{"vocab_size": 32768, "lr": 0.00893, "grad_clip": 2.0, "schedule": "wsd", "doc_mask": true}
MLP neurons of a small language model. Each row is named by its layer, matrix (gate and up: input weights) and neuron, and shows model dimensions 96-191. Each number is 500 + 25 x the weight over its row's rms, rounded and kept within 0 to 999. Numbers have three digits each. A neuron's up and down rows have the sign that makes its largest values positive.
After each neuron's rows, "fires on" lists the tokens most often at its 100 highest values on Wikipedia text that the model never trained on.

L4.gate521:471470475508493516483478529499524521518531484486464445472517567470521457495498470499509529473451556510475486513523469510504504509519486518511520495497478480514446520517494482492495504502515499450488534519488538551511503498476504489497473507517484516494500523500543477519499474547531492518
L4.up521:504505542505514484512509450480459559481489507515477482497490518477488512529501478436532518492461520512529526537529522509518490493478508487479484463480493512545483492493471513521531518563526513471498507521537482502473502483471463470494488518481491516504489498470517505518494490556499535506
fires on: "1", "0", "9", "2", " ", "8"

L3.gate507:522516551433528533463504501468486501485489476469531541462523473535472473497511509505506533489443491530514544533509535476462514506472547561452539460517513489482559515501473519526497469538539474511536474489519487477504533470540517515471454496523483545503521506473468477490472521502495549492
L3.up507:561500534482525508477504512525456514473473519498499502524489498542517491514516511515485533457502455475510474515501486533520534473493501530525528441487515528515484499529506537447476488499533519507529551492510519493510497489495498465484500467489510519511516496482517533517539473464512542528
fires on: " are", " was", " were", "erg", " would"

L3.gate14:510415514504472523501535488518495476507458508504491513464552479529470500497519490533493506503496464494473520446510513491490469480502499451512504496508476516477519506498490514514511519513495494501454455488510543499429481496476516535486527541585516532512499473502507516488488471498453500490
L3.up14:550524505515457501563489477491470509508541478478494500485461487522473495500527491527483480499492498495499527506498525477521492486515530565490448466495536551514483510487499479522487492485524495524504485523505474482464500526485548484514479583460544539524524461492489484520513488500505477508
fires on: "1", "0", ".", "2", "9"

L4.gate347:477461513496511510453504481501506500512517493477476481489478558473450491513510523500514501511529574494451524475527491498531496530514488483513533515465475482481496478481493547488500517522510510519475547495530538487474516480517510497480493517535515473472526497497526496538510497496519502497
L4.up347:464492507496544521485547501513522485508497491516462462487522505495528474550549531485526504486518477532483532503530528502512501517506478482525524482521536480542491521506491477545471490553530524517552493508479504487437484463462487518447519517540513491447480498480496495497512484500553495532
fires on: " ", "9", " late", "1"

L3.gate330:448508492456485532508533500483507456475515473529497500478515502522486499456485518501457508504513543498496523521484515459496501502497543506505530533507499516533495560489474510470495565494554520493487469484509518537487508505527487499504503479496541475492477510506509523481503554486509483485
L3.up330:475481509475481516478559482477541467481512498479483507488517500537496490543514486495496492509496500479516450550475489506524489497480515530516509525500501508498499562543494494485487534464510478517486489500531530498509472542501480499477532484486540466466455507501537524492490506489533510474
fires on: " also", " that", " which", " to", " they", " They"

L4.gate254:480524516530478515497502503506502482508455495527469522488504534517551545444465504525500470504453518541501519517481545490483507513541503486518486491459493523495508512484500500509500508495501510520483502550488534452516538509477550483490458523517531454497536553484531462536474517521546504508
L4.up254:459483464509534505498484538457437487513499471490583540512507510508489485506577507490480494517530476489530477495530493494509496495476502463478485492498542514511491473538555491512479483504501476497485475498516504524507485551535512482507487521495513480492479517455474492472516486472472504475
fires on: "%", " were", "8", ",", " |", "0"

L4.gate474:480471486467509552527457455488540451500501529486497470471523531510473516526471468484493506492484472486530526491516573468480474524449540542507499455524489522513537528502469518494512513513574536500492473495519500538486535485513511495478507524498508505465509484494521521466524493477495478489
L4.up474:478483526481483541477481493501513456477468493498526472496515478473527482545512514525502520524543454483528493519522512557519533496525540505510537476492500487496504508530466539484549491473538492526483511502488498493503449539527509507515483508514513539551521518500493537535540475511516455470
fires on: " who", " to", " that", " it", " player"

L4.gate349:509519522518522493476529483498543480464514556500531518493487493494510495526485500538490485488481481488460493519498510524453463530544476451480522519476504505474498499534537543448498477475509498461533511516520530491478487513484518495523479482473507469460506497489468522513492468491532458496
L4.up349:486505547512520464490504476471520504481500511476539488461548453516503475478468518467478494479543501534482501521516544514477514494492491489536521528473509451496555506465503523460506483477560486534494542503520480491527527524527511501516489520513496492507498498477530546537496508457490535507
fires on: ",", " also", " Ost", "umb", "ler", " was"

L4.gate60:513508507503496472443506508542494512532507516466504462482492515457510526512507491435541467525510532466496496505509460532532478518524451479498483465512503509523498521501509489462512472483526530539501508470523469537498488504455485469475508512542534528465485484475482492507479543537527483463
L4.up60:444508529512506533488528484480528495502478464508482476476500495500497442537526499524533473512526475497502515521468489488492517480547463530503537524482506480528506478542486471489505484522493458494500507504531503510494547478495496492442471475498488534460506497494518513519517483485504529518
fires on: " ", "1"

L3.gate128:478510545459486435490522504526526480501537450516464524477499508478542484468482519495514524499525525527483495538493523461453513497486518493490491492527456507519466504516503485508496498482487478527489479524499512479500531532498540495452512486543515507475496508502494490516410593490515533499
L3.up128:472499450505493465515489541521520501488513478496445558525501504507554495497501486495537514487535492513483489508518515476483470489467527496486476496534518501497411518496503430536530489507526501523435545552534505491527534549527497498511483502513502507497473503530515478476494484492479503490
fires on: " |", ",", "\"", " (", "\","

L4.gate392:504490498501477503481461473513529497490451472481519468462503476495470542486490498468526447525460481495462510450505493516477550471517530464527480470506508506477517519499499564475499489508506461490477474470546489523474491528529524515522504522492488517446491524501495460507502457480486506505
L4.up392:503500511469495480518516494529498472483521486467470471532460507537490509496462474481466545519500457492510487518461465468473534481485444552515485473479502520478468464491518450497523509510506496464497473491492509523483504483483492477487470569507489536522518454480517512488518541501491555461
fires on: " ", "1", "2", " or"

L3.gate447:473458533433497480490499522492506430507535507521434500514505477516477497502508508501484493510498505472464490490463493458465477503511468472486505534494496482497500484512469481441496454490508466472536495491564505500545454468490501533519451492512484493473515494491509479509489471513543526464
L3.up447:482478480508506470499472525548534476473511505494516521505523526499553476465511532467491538488516496482454424489508512495491515488518515486483519514487483517550546493488502499503524525528493498440529484516524510470500511474489494470475492504521503467541500476521520494521500524457505470458
fires on: ",", " much", "\"", " also", " stars"